Part of a small language model's weights: 6.31M parameters, a variant of Muon for these matrices.
MLP neurons of a small language model. Each row is named by its layer, matrix (up: input weights; down: output weights) and neuron, and shows model dimensions 64-191. Each number is 128 + 24 x the weight over its row's rms, rounded and kept within 0 to 255.
After each neuron's rows, "fires before" lists the tokens most often just after its 100 highest values on Wikipedia text that the model never trained on.

L2.up790 [100 139 147 159 149 209 136 131 108 119 132 125 103 122 123 138 135 146 112 156 102 157 117 168 115  86 155 126 138 137 115 158 120 114 143 149 155 128 162  97 127 119 169 126 158 123 128 191 128  79  88 113 116 150 121 130  94 146  98 108 120  94 103 130 136 141 103 118 155 126 194 162 147  81 121 129 134 142 138 138 126 106 141 109  92 129 146 129 160 145 139 115 146 136  99 125 116 143 145 102 132 108 150 115 147 119 133 150  87 145 108 130 143 157 132 129 103 118 100 132 126 151 108 122 131 100  79 112]
L2.down790 [125 127 138 134 146 131 140  88 151 127 140 118 122 157 111 125 148  71 155 128 148  79 130 135 102 144 119 114 119 132 130 111 155  80 114 145 101 120 142  91 131 150 118  91 144 115 104 122 155 170 160  82 175 145 129 136  91  97 111 147 116 152 148 147 130 112 139 169 138 145 115 167 145 128 133 135 153 108 124 166 125 129 131  77 163 152 124 162 100 137 109 134 131  87 159 167 113 140 160 132 117 125 123 104  60 138 120 147 125 142 196 132 116 127  81 121 109 146 148 144 106 130 126 128 129 146 118  93]
fires before: " ", " (", " UTC", "\n", ")\n", "ales"

L2.up290 [104  98 130 152 154 130 108  96 100 119 109 183  98 123 138 106 125 127 119 139 155 135 117 183 126 118  83 144 108 127 112 178 137 153 133 154 131 165 132 157 124 115 138 112  97 119 121 101  97 130 145 128 127 135 113 145 149 125 146 105 174 124 168 160 153 157 121 115 113 148 125 107 123  79  78 169 148 114 113 125 121 116 130 177 123 118 128  96 162 149 115  87 169 115  77 173 110 137 135  93 122 115 141 143 109 151  79 113 135 132 136 146 104  82 162 161 174 152 160 137 109 133 160 159 125 158 163 119]
L2.down290 [132 166 136 148 111 133 116 161  99  88 126 115 159 145 128 146 113 129 103 103 157 140 141  58 118 146 114 130 166 140 136 150 145  95 175 103 141 115 133 138 134 194 118 136 151 150 103 153 117 115 161 131 128 116 140 145 116 142 131  70  97 100 128  57 119 121 140 178 125 143 129 144 103 156 135 125 109 113 108 108 154 147 134 134 127 123 119 157 168  89 151 128  88 122 151 110 144 151 128  98 153 137 155  98 111 120 135 120 128 113 122 103 145 133 129 135 129  48 121 100 194 117 110  95 104 136 138 101]
fires before: "==", "===", "The", "In"

L2.up922 [136 128 139 114 177 125 149 121 163 130 112 125 126 156 173 116 122 105 119 141 125  91 142 132 132  85 104 116  96 121 114 114 132 114 147 132 137 164 130 113 140  71 120 136 154 131 109 163  56 157 119 125 102 105 126 126 148 123 129 114 148 113 110 108 144 131 116 125 105 129 146 101  80 163 136 113 156 134  81 123 114 133 151 152 129 137 112 165 116 102 105  97 123 103 117 170 165 135 113 144 143 143 136 184 116 118 145  95 127 200  88  85 161 132 127 162 148 136 121 128  63 123 123 102 113 131 140 119]
L2.down922 [136 149 144  86 142 139  88 158  66  65 115 118 139 114  89 153 124 119 103 165 123  96 152 130 108 137 172 160 122 148 102 106 155 108 133  91 148 145 123 104 119  82 101 131 128 173 123 150 128  98 133 140 165  83 114 149  96 136 159  90 122 148 135  75 128 136 134  82 161 156 130 120 118 112 113 113 132 174 125 114 132 115 106 142 134 143 154 143 128 122 141 157 128  98 133 135 123 155 131 134 134 135 106 131 126 133 107 151 131 106 137 178 129 130 125 121 114 163 113 128 117 145 116 141 173 121 153 118]
fires before: ".", " to", ",", " and", ".\n\n"

L2.up27 [120  88 149 146 108 129 145 109 107 140  92 130 132 169 133 143 138 154 200 141 116 108 131  96 107 139 133 164  99 128 151 110 126 105 151 125 163 148 163 125 124  94  73 140 163 135 154  85 126 123 140  91 138 169 139 149 128 148 166 131 154 135 169 141 121 130  78 116 132 128 122 133 104 114 148 173 152 107 129 108 124 176 105 116  79 106 108 144 123  69  80  96 125 140  61 157  95 134 136  82 137 135 113 156 132 113 112 128 160 120  81 124 124 124 136 109 156 115 103 147 164 126 151 134 153 117 144 147]
L2.down27 [101 124 155 110  74 147 133 146 145 152 130 107 106 137 113 123  82 122 118 130 128 115 129 158 109  98 122 113 128 122 114 134 123 137 139 157 153 173 149 139  97 123 123 143 159 131 135 133 173 140 164 126  80 134 104 117 133 117 145 163 148 159  84 105 136 114 112 120 107 122 109 138 105 137 140  97 136 167 104 109  96 121 169 175  99 136 118 147 140 129 117 110 152 170 111 113 131 167 116 111 102 136 134 147 152 126 136  93 135 114  89 108 174 150 149 132 176 118 101 119 136  93 101 174 147 115 139  83]
fires before: " |", ".", "%", " (", " |\n", " G"

L2.up921 [139 117 137 175 138  97 119 137 117 126 106 169 118 120 164 127 137 131 131 129 135  90 145  89 151 162  79 124  99 138 124  98 101 145 150 127 142 124 160 149 109 134 122 145 123 127 118 126 138 126 121  59 131 141 136 126 137 132 158 128  95  81 106 132 131  96 111 135  75 130 143 146 103 113  86 119 120 113 143 143 151 114 132 150 135  83 105 129 151 111  76 137 146 149 160 129 145 112 121 151 133 151 109 154 134 101 161 129 125  63 126 163 102 139 138 134 111 122 149 113 160 173 120 153  99 110 146 146]
L2.down921 [ 75 145  96 153 130 112 126 104 116 182 135 140 132 108 128 125 113 135 143 135 117 190 181 145 159  86 131 185 137  86 134 134 108 131 110 115 133 122 143 147  98 123 104 152 121 101 133 120 139 125 114 123  86 125 111  98 132 118 134 130 147 106  87 193 128 105 173 125 141 107 144 133 115 123 148 137 133 124 129 173 125 124 123 114 134 154 139 111  87  90 112 157 138 130 171 139 156  91 138 101 114  99 113 130 111 136 106 112 161 161 152 108 107 161 143 110 122 115 127  92 150 165 123 143  99 115 156 145]
fires before: ":", " ", " (", "^{", ")\n", " mi"

L2.up410 [ 86 122 117 209 111 109 136  72 136 149 131 125 131 123 143 163 108 121 124 127 147 175 131 133 111 156 119 166  93 158 139 131 170 124 135 127 154 117 112 174 149 116  97  96 123 119 132 134 123 126 122 171 138 148 148 107 145  97 169  82 135 112 138 183 164 122  96 116 112 136 133 126 130 101 116 132 146 126 128 120 139  80  86 114 148 117 114  84 156 140 123 121 125 111 116 142 163 147 127 132 141  94 166  23 121 134 107 122 122 139 129 124 130 139 168  88 116 144 126 127 101 141 117 179 127 135 102 126]
L2.down410 [122 137 108 187 115 104 102 136 122 140 154 162 118 121 101 129 136 149  96  89 145 121 158 136 103 120 111 122 115 112 107 132 163 109 144 113  87 158  92 149 102 160 142  89 103 117  97 144 125 134 120 126 123 118 129 141 151  94 176  61 109 155 140 172 156 113 125 120 119 119 111  92 120 125 105 128 155 159  74  92 134 132 133 157 142 141  68  91 158 166 130 129 161  99 155 181 128 131 125  89 138 103 149 117 145 115 133 149 169 133 141 110 163 127 131 114 106  88 133 148 123 132 142 144 134 138 136  89]
fires before: "==", "The", "===", "In", "-"

L2.up854 [139 116 141 139 167 182 132 121 137 126  94  97 116  81 103 139 135  87 147 114 134 160  95 166 145 125 133 136 119 140 141  98 149 109 169 154 136 126 120  89 122 124 101 113 130  98 118 127 103 115 158 134 129  99 149  78 100 132 106 154  97  93 124 138 156 102 126 127 119 104 124 131 108  86 148  94 155 126 104  89 115 127 142 109 117 118 120 117 102 123 172 113 148  99 111 171 149 136  98 132 112 152 165  88 138 100 160 123 141 127 152 109 136 158 157 169 157 101 155  93  77 139 164 140 137 121 132 135]
L2.down854 [161 121 131 105 147 133 143  80 127 132 202 137 130 132  95 140 134 145 102  99 146 147 114 125 107 124 155 121 147 131  96  93 124 162 127 128 130 142 105 132 131 140 139 133 120 149 101 136 152 122 166 162 123 114 158 142 120 111  94 145 132 124 167 127 122 179 176 148 137 109 125 109 130 114 123 121 124 139  99 158 186  88 161 157  91 114  89 106  66 110 153 136 126  93 157 127 146  96 112 125 121 126 103 114  67 118 109 142 147 133 156 128 126 125 132 131 120 148 122 137 109  95 165 158 153 154 153  94]
fires before: "196", "199", "197", "201", "198", "200"

L2.up799 [121 134 164 169  95 108 116  83 102 134 134 117 123 165 170 139 129 139 185  91 138 134 140 126 173 123 131 136 149 121  92 125 138 124 128 106 113 124 144 127  87 118 121 121 149 150 108 163 143 161 106 145 104 124  95 116 159  94 159  87 149 120 145 180 200 129 126 137  88 158 125 128 122 135  87 108 173 114 118 134 121 111 114 120 134 117 133 125 112 101 153 136 126 114 141 151 151 113 122  68 108 114 146 107 168 137  83 156 120 135 165 132 107 167 149  82 123 167 149  91 125 123 155 163 119 121 119 121]
L2.down799 [139 131  91 133 147 135 165 124 157 158 128 121 126 122 113 125 147 101  68 158 152 165 157 146 140 139 115 112  87 144 135 119 142 105 141 130 126 169  99 130  99 178 132 139 118 102 123 159 134 148 111  90 153 112 152 155 136 165 133 113 149 136 150 136 142  92 115 106 118 116 139 135 111 166 181 160 149 148 183  95 153 133 113  98 138 139 111 151 153 195 150  87 117 123 124  90 120 157 141  97 137 126 124 107 114 146 109 131 145 131 146 127  77 114  82 138 162 136  96 127 104 139 120 150 109 151 148 160]
fires before: "==", "===", "The", "He", " The", "In"

L2.up9 [159 125 187 129 130 108 165 139 146  99  71 154 139 137  82 132 132 149 132 138 132 147 153  89 102 126 155 156  99 172 141 117 110 127 124  94 116  99 129 102 143 144 111 162 128  97 133 161 123 141 134  68 187 160  96 127 127 132 119 119 142 115 179 157 117 147 119  82 134 139 156  98 139 139  79 133 170 143  98 146 131 122 128 150 135 101 163 131 122 148 114 123 148 143 133 105 169 124 114 125 137 118 130 137 154 101  75 116 114 129 120 121 143 156 105 104 134  98 115  88 118  88  88 131 151 141 163  69]
L2.down9 [129  87 109 119 137 160 129 125  98 129 163 130 128 126 123 179 125 169 126 133  84 145 138 162 130 122 168 125  98 161 113 164 129 104 151 127 130 173 108 143 152  80 157  98 172 122 112 126 144 156 111 147 128  95 130 149 143 136  96 133 119 115  97 153 124 143 112 120 138 116 133 122 143 120 117 116 126 147 104 145 129 140 111 128 101  96 131 126 105 109 161 126 121 107 165 111 132 177 125 108 104 131 155 125  68 149 135 103 144 152 112 147 130 166  73 179 149 145 118 122 156 118 170 127 105 156 124 130]
fires before: ",", ".", ".\n\n", " and"

L2.up851 [115 121 132 128  95 145 112 121 126 114 130 135 156 123 128 124 151 122  69 133 135 115 128 139 154 168 113 126 115  96 110 123 119 128 159 140 131 111 106 149 149 126 112 135 161 127 116 101 155  98  76 145 129 130 138 115 141 134 140 149 122 119 155 131 108 147  54 121  95  95 137 141 146 108 159 130 155 142 141 120 129 114 105 166 136 104 102 124 184 180 114 138 145 150 118 116  92 143 142  85 167 145  93 139 163 134 166 167 105 128 112 134 122 127 113 108 117 135 130 110 128 118  91 149  92 141 131 174]
L2.down851 [101 120 156 114 165 105 161 148 162  80 132 130 185 118 150 143 145 147 116 115  85 110 157 136 106 114  84 145 105 148  97 112 143 143 139 125 130 140  98 111 137 124 133 107 150 120 110  87 106 127  97 116 157 109 131 153 145 117 136 115 136 141 118 128 155 146 170 118 120  97 149 126 126 141 110 168 116 124 139 159 156 133 176 132 146 140  78  88 144 134 143 139 127 157 104 141 167 114 117 134 121  94 136 132 119 146 105 162 160  61 110 110 124 132 109 111 160 147 105 111 136 123 112 117 105 177  90 142]
fires before: " ", ":", " |", " /", " station", " ("

L2.up322 [120 127 122 167 119 138 153 124 155  94 129 118 161 131 154 118 139 155  93 146 123 140 139 101 130  88 105 141 175 132 160 114 136 137 120 129 134  88 108  92 130 142 152 119 138 100 137 149 171 141 136  99 121 175 126 121 123 112 123 162 150 162 104 119 107 136 123 101 106 115 159 156  75 108 144  87 136 122 152 106 112 141 152 122 152 124 142 143  68  88  92 136  99 137  80 130 137 128 115 145 115 149 131 122 118 157 127 127  76 123 110  77 107 175 122 141 166 133  91 131 111 100 173 152  78 180 141 120]
L2.down322 [131  74 139 133 126 122 133 149 125 114 134  52 107 149 107 115 141 170 126 115 180 100 117 156 127  84 140 177 117 109 123 125 125 119 129 176 159 119 136 170 131 128 109 180 142 158 127 123 105 139 128 101  94 121 142 131 145 126 112 127 129 154 125 103  91 114  94  78 165 131 132 133 138 106 140 140 148 158 103 151 130 124 123 172 130 123 111 126 113 130 103  99 118 162 115 140  93 120 120 130 126 116 128 107  84 117 156  86 139 145 154 101 108 112 107 139 120 176 133 166 165 122 117 147 150  94 165  96]
fires before: ",", " ", "."

L2.up324 [123 126 147 150 144 154 197 114 118  89 123 138 106 122 122 113 123 150  76 107 192  88 144 104 136  93 119 113 156 159 172 106 122 144  94 117 151 112 118 120  92 133 134 173 112  80 146 127 158 150 126 117 126 137  90 120 135 112 128 128 143 120  85 165 158 117 101 106 133 158 106 168 135 144 121 104 152 112 109 104 159 127 140 130 171 109 135 137 125 117 114  88 130 126 118  69 126  82 148 153 122 144 123 171 144 144 117 114 120 107 155 112  97 143 151 149 144  97  96 149 108 112 123 140 113 116 146  75]
L2.down324 [ 69 112 105 124 112 160 116 114 131  87 116 138 119 135  64 151  76 145 167  93 117 108 145 194 124 116 148 172  99 127  97 152 134 125 101 135  93 159 138 141 145 125 143 107 157 135 110 130 146 127 141 120 118  99 121 116 173 115  84 103 142 109 133 107 106 157 140 129 153 127 157 143 147 122  91 113 125 146  74 157 128  93 142 131 111 165 109 135  87 120 150 130 132 160 107 135 157 148 125 151 119  98  89 108 126 146  81 102 127 152 135 123  99 155 123 151 157 130 139 164 152 139 152 118 154 146 148 145]
fires before: ",", ".", " to", ".\n\n", " and"

L2.up88 [ 98 153 129 111 128 151 106 131 153  86  66 136 108 119 147 119 114 143 106 151 154 158 120 131 155 161 131 181 143 120 114 157 132 139 103 145 155  98 167 115 109 166 113 114 131 127 140 129 121 127 125 102  81 122 115 149 100 115 146 122 162 131 105 130 123 153 128 152 112 130 137 158 135  99 142 114 153 141 170 122 115 141 131 151 144 104  88 155  78 148  86 117 136 155 139 143 167 150 151  99  83 115  97 121 111  84 161 164 129 104 125 102 179 133 126  96  92  98 150  90 135 157 168 131 105 150 140 176]
L2.down88 [139 146 158 156 115  94 155 122 119 107 106 163 139  76 141 121 110 143  98 124 141  93 174 172 128  84 118 125 141 125 125 128 116 149 141 119 164  66 127 142 147  99 149 133 127 104 100 195 111 106 148 144 113 124 132 139  78 115 155 162  94 105 105 154  96 133 133 144 146  93  87 107 122  74 122 130 147 114 121 130 109 138  85 133 159 146 126 156 125 135 143 144 107 143 182 136 146 191 138 146 102 165 106 147 152 126 107 106 133 125 106 121 158 152  79 158 102 143  89 134 161 126 122 159 161  99 121 159]
fires before: " |", " (", " pos", " ", " |\n"

L2.up146 [104 152 137 142 135 109  95 122 114 135 116  98 111 157 162 129 147 119 152 180 149 182 132 157  51  90 142 169 130 144 156 116 109 112 175 123 101 119 124 130 130 113 101 160 163 156 117  95 108 146 120 113 145 170 143  78 139  91 113  94 155 134 126 140 111 167 150 135 120 133 125 140 119 128 144 163 110 146 105 157 127 124 179 113 102  90 141 171 139 126 107  86 148 105 109 114 130  88 118 134 130 100 121 175 169 127 142 126 135 122 173 141 122 139 163  97 160 145  69 124 139 116 158 115 134 148 126  83]
L2.down146 [123 141 154 138 110 180 140 125 132 173 148 121 110 145 125 128 145 121 119 139 102 137 127 169 132 124  97 131 113 138 151  97 183 152 138 104 142 114 140 153 114 101 129  89 157 102 151 117 152 106 100 122 145 173 166 132  96 122 124 128 123 159 120 121 100 136 159 101  99  99 127 136 105 149 150 151 170 116 112 114 122 156 125 116  87 151 146  67  92  82  42  99  92 145 177  99 140 120 108 126  99 128 126 141 115 164 156 100 107 141 172 124 161 125 111 122 149 121  83 105 166 126 178 118 149 109 136 125]
fires before: "–", ".", " |", " |\n"

L2.up122 [114 112 139 165 106 174 119 116 126 102 108 104 103 121 127  92 145 151 140  77 140 138 145 116 117 171 133 137 102 116 151 155 221  86 131 127 117  99 153 151 143 147 125  99  84  97 132 124 116 140  79 157 136 157 125  97 142 165 131 127 151 175 126 154 105 145 117 127 125 172 128 155 118 143 109 141 156 149 135 130 148  94 134 128 126 143 118 105 134  89 135 182 140 132 136 144 156 157 102 114 134 131 114  96 131 129 127 118 165 123 124 167 104 118 148 123 117 128 163 118 117  98 155 141 135 140 107 152]
L2.down122 [157 119 123 146 140 104 115 131 159 114  96 186 145 114 161 117 108 173 141 146 167 109 102  98 112 142 137 107 142 136 194 120 157  82 155  78 139 136 154 132 123 132 128 121 118  92 128 130 116 113 149  99 101 122 138 128  92 158 138  85 110 152 141 114 133 138 113 158 148 121 156 113 118  87 151 128 103 134  87 109 134 125 160 118 131 114 124 128 132 163  92 163 137 138 110 196 110 136 105 116  90 142 137 144 123  90 109 105 138 113 133 113 136 114 167 138 125  93 101 120 122 129 114 114 164 114 139 110]
fires before: "==", "===", "The", "In", "He"

L2.up440 [118 102 134 154 136 140 138 161 109 113 137 115 110 101 116 131 122 195  95 140 100 117 155  83 143 110 107 124  87 156 100 101 110 105 158 130 135 124 152 154 137 173 100 122 144 151  84  92 152  99  96 147  97 138 130 151 151 149 148 147 136  94 160 155 124 161  78 137 142 134 150 116 150 107 130 126 102 101 166 124 136 104 122 122 130  78 198 106 150 140 111 124 136 131 159 128 101 158 118 107 129 117 132 124 139 120  98 151 147 117 135 112 116 138 165 139 128 198 144 143 154 140  90 134  84  91 121 122]
L2.down440 [ 87 131 138  84 116 128 176 187 106 155 159 145 148 180 102 137 109 173  91 134 134 101 154 114 105 157 112 137 122 127  87 154  85 108 139 100 171 155 118 148 110 118 175 124 164 159 131 141 151 153 112 150 133 154 116 151 115 108 139 112 122 117 134 145 157 125 129 138 140 138 116 134 114 161 131 150 121 119 117 116 128 140 132 105 149 134  98  81 126 202  98 143 122  91 140 148 141 117 109 102 128 117 141 122 163 129 106 130 171  92 143 124 162 102 109 116 106  89  87 151 151 112 106 151  88 158 142  79]
fires before: " (", "%", ":", " mi", "ract", " "

L2.up956 [113 162 135 170 130 118 143 127 108 131 112  92 157 125 156 141 148 170 100 153 140 119 126 127 147 100 137  92  83 143 151 127 126 102 154 122  84 100 120 169 153 148 149 123  84  62 138 142 103 106 111 144 126 109 169 138 122  97 143 137 100 150 136 153 165  80 139 157 120 113 159 134 129 151 163 143 138 132 133 109 143  92 119 179  94  93 137  78 152 130 124 152 128 111 121 149 158 117 126 141 157 110 139 129 101 121 131 134 140 114  65 167 136 156 151 114 139  84 136 128 114 118 140 162 132 140 143 123]
L2.down956 [ 99 143  93 141  72 138 150 106 140 126 170 132 150 156 181 103 105 107  81 154 153 104 134 129 146 124 134 128 171  97 138 155 104 101 146  98 126 140 123 127 153 132 153 116 114  84 171 100 126 124 123 145 133 120 126 103 162 165 113 121  92 159 208 157 148 127 133 153 147 138 119 164 104 108  93 120  90 143 151 122 140 133  99 132 110  90 131 119 159 102  95 122 150 108 125 137 133  84 158 103 117 109 119 150  73  96 144 136 156  83 122 134  99 144 113 120 117 122 115 151 126  90 147 119 105 133 141 152]
fires before: "==", "===", "The", "In"

L2.up722 [160 126 124 125 101 152 120 161 153 105 167 123 146  85  94 107 109 108 103 124 141 119 144 140 133  95 119  97  71 141 115  99  90 108  96 118 148  92 128 145 122 115 178 140 130  72 142 154 100 128 127 145 177 161 123 153 142 128 111 128 117 139 105 151 139 171 125  91 123 132 116 125 119 156 111  97 150 120 115 109 132 133 149 126 135 144 152 147 144 107  97 144 110 149 108 125 134 133  85 147 146  90 133 178 186 197 117 128 125 143  97 115 114 168  84 117 141 130 113 131 104 118 128 150 116 177 116 109]
L2.down722 [134 103 119 113 147 139 129 101 134 106 140  88 129 163 113 112 154 170 126 127 114 158 112 162 171 133 103 160 120 112 133 139 158 143 126 130 146 130 146 147  73 120 160 112 114 134 125 119 104 153 108 163 156 129 127 123 134 154 110  91 116 125 119 114  93 157  95 112 155 108 129 150 112 133 135 124 157 109 122 184 182 101 126 149  96 148  99 100  78  85 108  87 147 110 128 113 125 129 163 128 124 123  93 164 121 150 120 116  84 109  80  85 146 148  87 134 145 161 118 150 132  88 113 145 122 141 130 110]
fires before: ",", ".", ":", " and", ".\n\n", " to"

L2.up578 [ 91 101 135 135 181 183 169  82 109 109 123 125 107 167 113 146 152 154 142 174 140 147 116 182 104  90 104 143 148  69 143 139  86  81 130 160 129 142 178 116 128 126 122 152 130 127 119 158 124 182 149 126 103 128 144 151 163 122 142 132 145  95 116 111 123 122 121 109 155 144 113 146  95 145 107 111 140 135  76 164  88 110 113 126 121 129 123 105 154 143  86 113 152 120  94 100 125 126 137 149 115 148 109 148 115 145 134 186 131 143  93 112 161 117  93 146 160 130  66 100 116 114 101 111 164 147 158 133]
L2.down578 [133 132 159  95  85 142 151 117 127  70 118 108 139 169 131 116 135 139 134 140 112 156 138 146 112  86 137 136 153 146 100 164 107  90 144 149  67  97 122 123 130 115 153 123 162 122  93 154 140 133 169 108 129 144 114 165 149 150 125 118 134 121 150 153 186 102 106 109 118  92 114 132 115 168 140 130 166 119 127 126 126  83 174 113 134 105 159  85 129 150 159 134 127 138 122 129 188 106 127 131 132 148  86 104  83 122 137 110 121 144 130 128 100  76  94 144  84 117  79 139 127 110 114 136 130 148 153 116]
fires before: ",", "–", " |"

L2.up223 [ 93 130 124 177 121 115 118 116 140 144 118 104 104 146 130 132 125 133 143 139 153 149 146 100 117 161 104 143  95 149 109 138 201 136 141 118 127 107 104 172  94 129 134  67 134 128 134 142 157 132 130 151 117 145 121 131 162 110 146 121 136 131 169 184 150 119 104 103 110 148 129 113 121 126 109 132 165 133 121 140 155  76 100 139 134 108 106  59 167 146 147 114 132 115 113 142 136 132 115 110 157 107 141  63 138 156  97 127 110 121 119 127 113 121 173  63 110 163 147 136 119 134 153 175 133 140 110 126]
L2.down223 [146 141 132 165 132 126 118 137 113 146 144 118 142 137 126 141 155 132 109 125 165 145 148 140 100 129 104 134  86 120 127 120 176  74 113 112  89 172 105 185  97 142 200  72 106 100 107 175 118 144 144 117 135 116 130 117 172 138 135  64 123 144 142 145 139 115 122 115 141 146 113 114 127  86 145 139 184 123 104  92 170 118 118 132 113 140  83 118 148 132 117 128 127 102 153 183 119 137 131  78 123 136 125 106 149 133  98 108 143 112 124 115 131 156  78 157 125 118 155 111 117 107 123 142 148 128 135 118]
fires before: "==", "The", "===", "In", "He"

L2.up1009 [105 114 144 161 127 111 141  77 156 153 156 108  97 104 167 117 142 157 120 150 175 123 123 120 131 146 105 133  85 152 132 142 155 124 118 161  89 124  98 109 117 115  88 132  80 128 126 143 137 124 134 145 111 165 150 161 194 116 158 115 113 110 157 109 145 100 111 132 118 140 113 129 139 126 119 135 130 146 122 106 163 120  84 144 126 139  85 106 186  98 149  88 107 162 136 148 132 136 122 107 104 139 147 112 155  96  90 124 167 125 168 148 103 104 164 130 131 137 130 124 108 149 151 147 124 149 109 122]
L2.down1009 [127 109 121 189  91 125 112 126 125 151 142 160 100 141 109 111 104 104  82 106 118 142 150 127 117  90 129 140 117 151 127 147 126  59 125 135 117 183 136 120 138  97 114  77 149 104  96 135 129 140 150 141 161 131 125 138 147 138 131  74 147 155 101 121 125 149 112 126  94 150 148 120 132 159 123 142 160 164 118 134 147 156 128 124 139  94 127 136 128 116 144 152 198 130 126 135 163 149 146 115  94 114  93 134 147 145 119 145 125 132 127 113 183 150  98 142 121 103  84 119 140 120  98 131 106 120 148 101]
fires before: "==", "===", "The", "In", "He", "On"

L2.up1074 [ 97 134 105 163 135 121  89 121 138 201 151  84 113 125 138 127 135 132 129 142 157 168 119 124 137 148 106 130  98 145 127 108 150 121  92 103  84 127 110 161 117 146 136  54 131 130 122 111 151 153 130 131  93 154 150 149 138 103 185 116 102 118 138 138 163 122 103 119 110 109 107 114 132 125 111 156 216 132 108 128 121  73 117 188 110 117 110 104 148 113 117 148  90 114 144 124 151 145 106 100 128 121 142  47 136 140  85 108 155 129 145 122 114 151 169  75  97 129 174 146 120 133 140 140 123 146 115 145]
L2.down1074 [135 113 102 141  94  97  90 159  83  98 120 127  75 142 152 105 152 118 123 159 114 127 157 115 131 105 144 160 141 101 106 110 158 114 149 161  84 151 119 192 150 140 159  99 109 140 156 121 122 142 119 147 123 165 152 118 166 136 128  39 150 135 139 106 132 164 133 102 128 117 137 153 139 158 122 159 154 113  88 112 167 136  78 183 110 150 103 133 154 174 106 124 138  96 159 162 112 101 138 108 140  97 110 136 129 150 132  98 173 147 124 135 162 113 101 142 159 117 146 137 119 129 121  86 107 158 144  80]
fires before: "==", "The", "===", "-", "In", "B"

L2.up108 [ 96 134 109 175 126 112 120 111 130 155 101  85 124 134 154 147 143 125 123 134 151 163 132 112 105 137 134 160  81 140  97 141 171 132 160 133 116 121  72 181 100 152 148  64 140 111 124 171 131 120 151 174  99 133 106 129 184 111 132 102 121 114 119 184 147 152  87 120  99 134 154 121 127 104 121 118 165 131 102 109 178  80 117 121 151 119 117  93 179 128 129 126 128 131 119 174 132 125 122 103 172 130 115  75 135 142  85 119 117 161 123 150 121 122 170  94 104 150 131 118 125 155 152 173 134 135 126 135]
L2.down108 [105 157 105 158 132 151 120 150 113 135 136 125 103 132 122 101 114 143 121  91 158 156 169 107 117 107 118 153  82 116 121 130 146 130 168 132  67 151 110 150  93 161 162  91 120 104 140 146 138 138 132 105 117 132 146 118 153 115 120  32 136 154 141 120 157 125 137 145 138 137 104 102 111  95 129 120 166 134  89  65 168 111 128 122 123 131 110 102 153 155 135 135 114 118 145 171 133 151  96  83 107 166 144  94 146 162 110 117 142 123 135 174 120 129 117 114 118 121 137 130  82 133 125 142 145 140 154 121]
fires before: "==", "===", "The", "In", "He", "B"

L2.up1117 [103 121 162 167 142 133 126 156 132 121 160 150 203  98 114 137 127 118 127 109 151 165 131 121 111  86 121 145 127 144 144 149 114 184 122  91 159 115 138  97 156 138 130 114 160 115 136 162 141 177 143 118 149 112 110  94 106 110 119 139 132 139 112 126 108  85 113 113 157 111 128 141 120 166 124  86 140  78 144  65 150  88 115 134 147 114 116  95 100 159 140 126 136  91  51 129  98 146 142 129 116 106 127 101 154 134 166 134 111 142 111 122 157 143 113 183 166  89 100  90  95 147 141 107 157 107 148 119]
L2.down1117 [107 120 105 140 129 169 120 107 139 119 152 165 123 117 132 150 115 145 119 121 101 126 137  99  87 156 130  77 110 156 133 114 117 129 173  84 169 153 141  99 114  78 119 129 119 135 138 106 116 124 129 144 129 141 158 151  97 137 102 118 151 137 144 115 173 127 149 100  99 125  90  97 124 174 142 138 139 137 182 130 124  85 176 105 115 117 124  98 138  97 122 127  97 104 102 160 145 149  94 155 149 111 156 131 141 131 166 131 145 151 163 130 118 160 152  89  96 104 126 123 114 121 154 130  98 153 119 134]
fires before: "201", "200", "199", "196", "197", "195"

L2.up805 [ 88 123 146 156 171  98 139 138 108 118 147 109 128 113 144 131 143 112 165 104 124 134 158 116 108 160 102 128 125 111 102 137 147 141 148 129 124 160 122 169 103 135 140  81 114 116  98 134 110 137 132 154 110 126 150 127 190 132 140 122 153 169 118 150 148 140  83 163  95 135 144 122 117 111 131 142 147 142 126 135 164  51 115 151 110  79 131  84 163 132 152 139 151 178  86 142 158 151 107 102 140 112 135 112 139 146 118 138  88 145 106 153 135 119 150 134 116 120 163 116  70 138 165 135 143 146 143 150]
L2.down805 [118 120 145 145 128 131  90 146 112 150 162 145 115 138 133 122 158 132 119 101 150 153 146  88 126  83 112 129 168 157 145 146 104 147 173 137  83 148  99  80 144 128 121  94 128 114 112  77 127  98 128 141 136 150 109 122 101 121 125  49  81 105 129 125 129 147 122 178 132 195  97 122 133  80 106 160 177 139 138  93 118 124 115 138 148 140 166 107 101 144 140 102 118 120 156 158 138 178 130 120 109 164 118  97  84 150 102 115 169 141 130 145 132 130 102 114 131  66 148 129 111 130 146 108  94 126 122 141]
fires before: "==", "The", "===", "In", "He"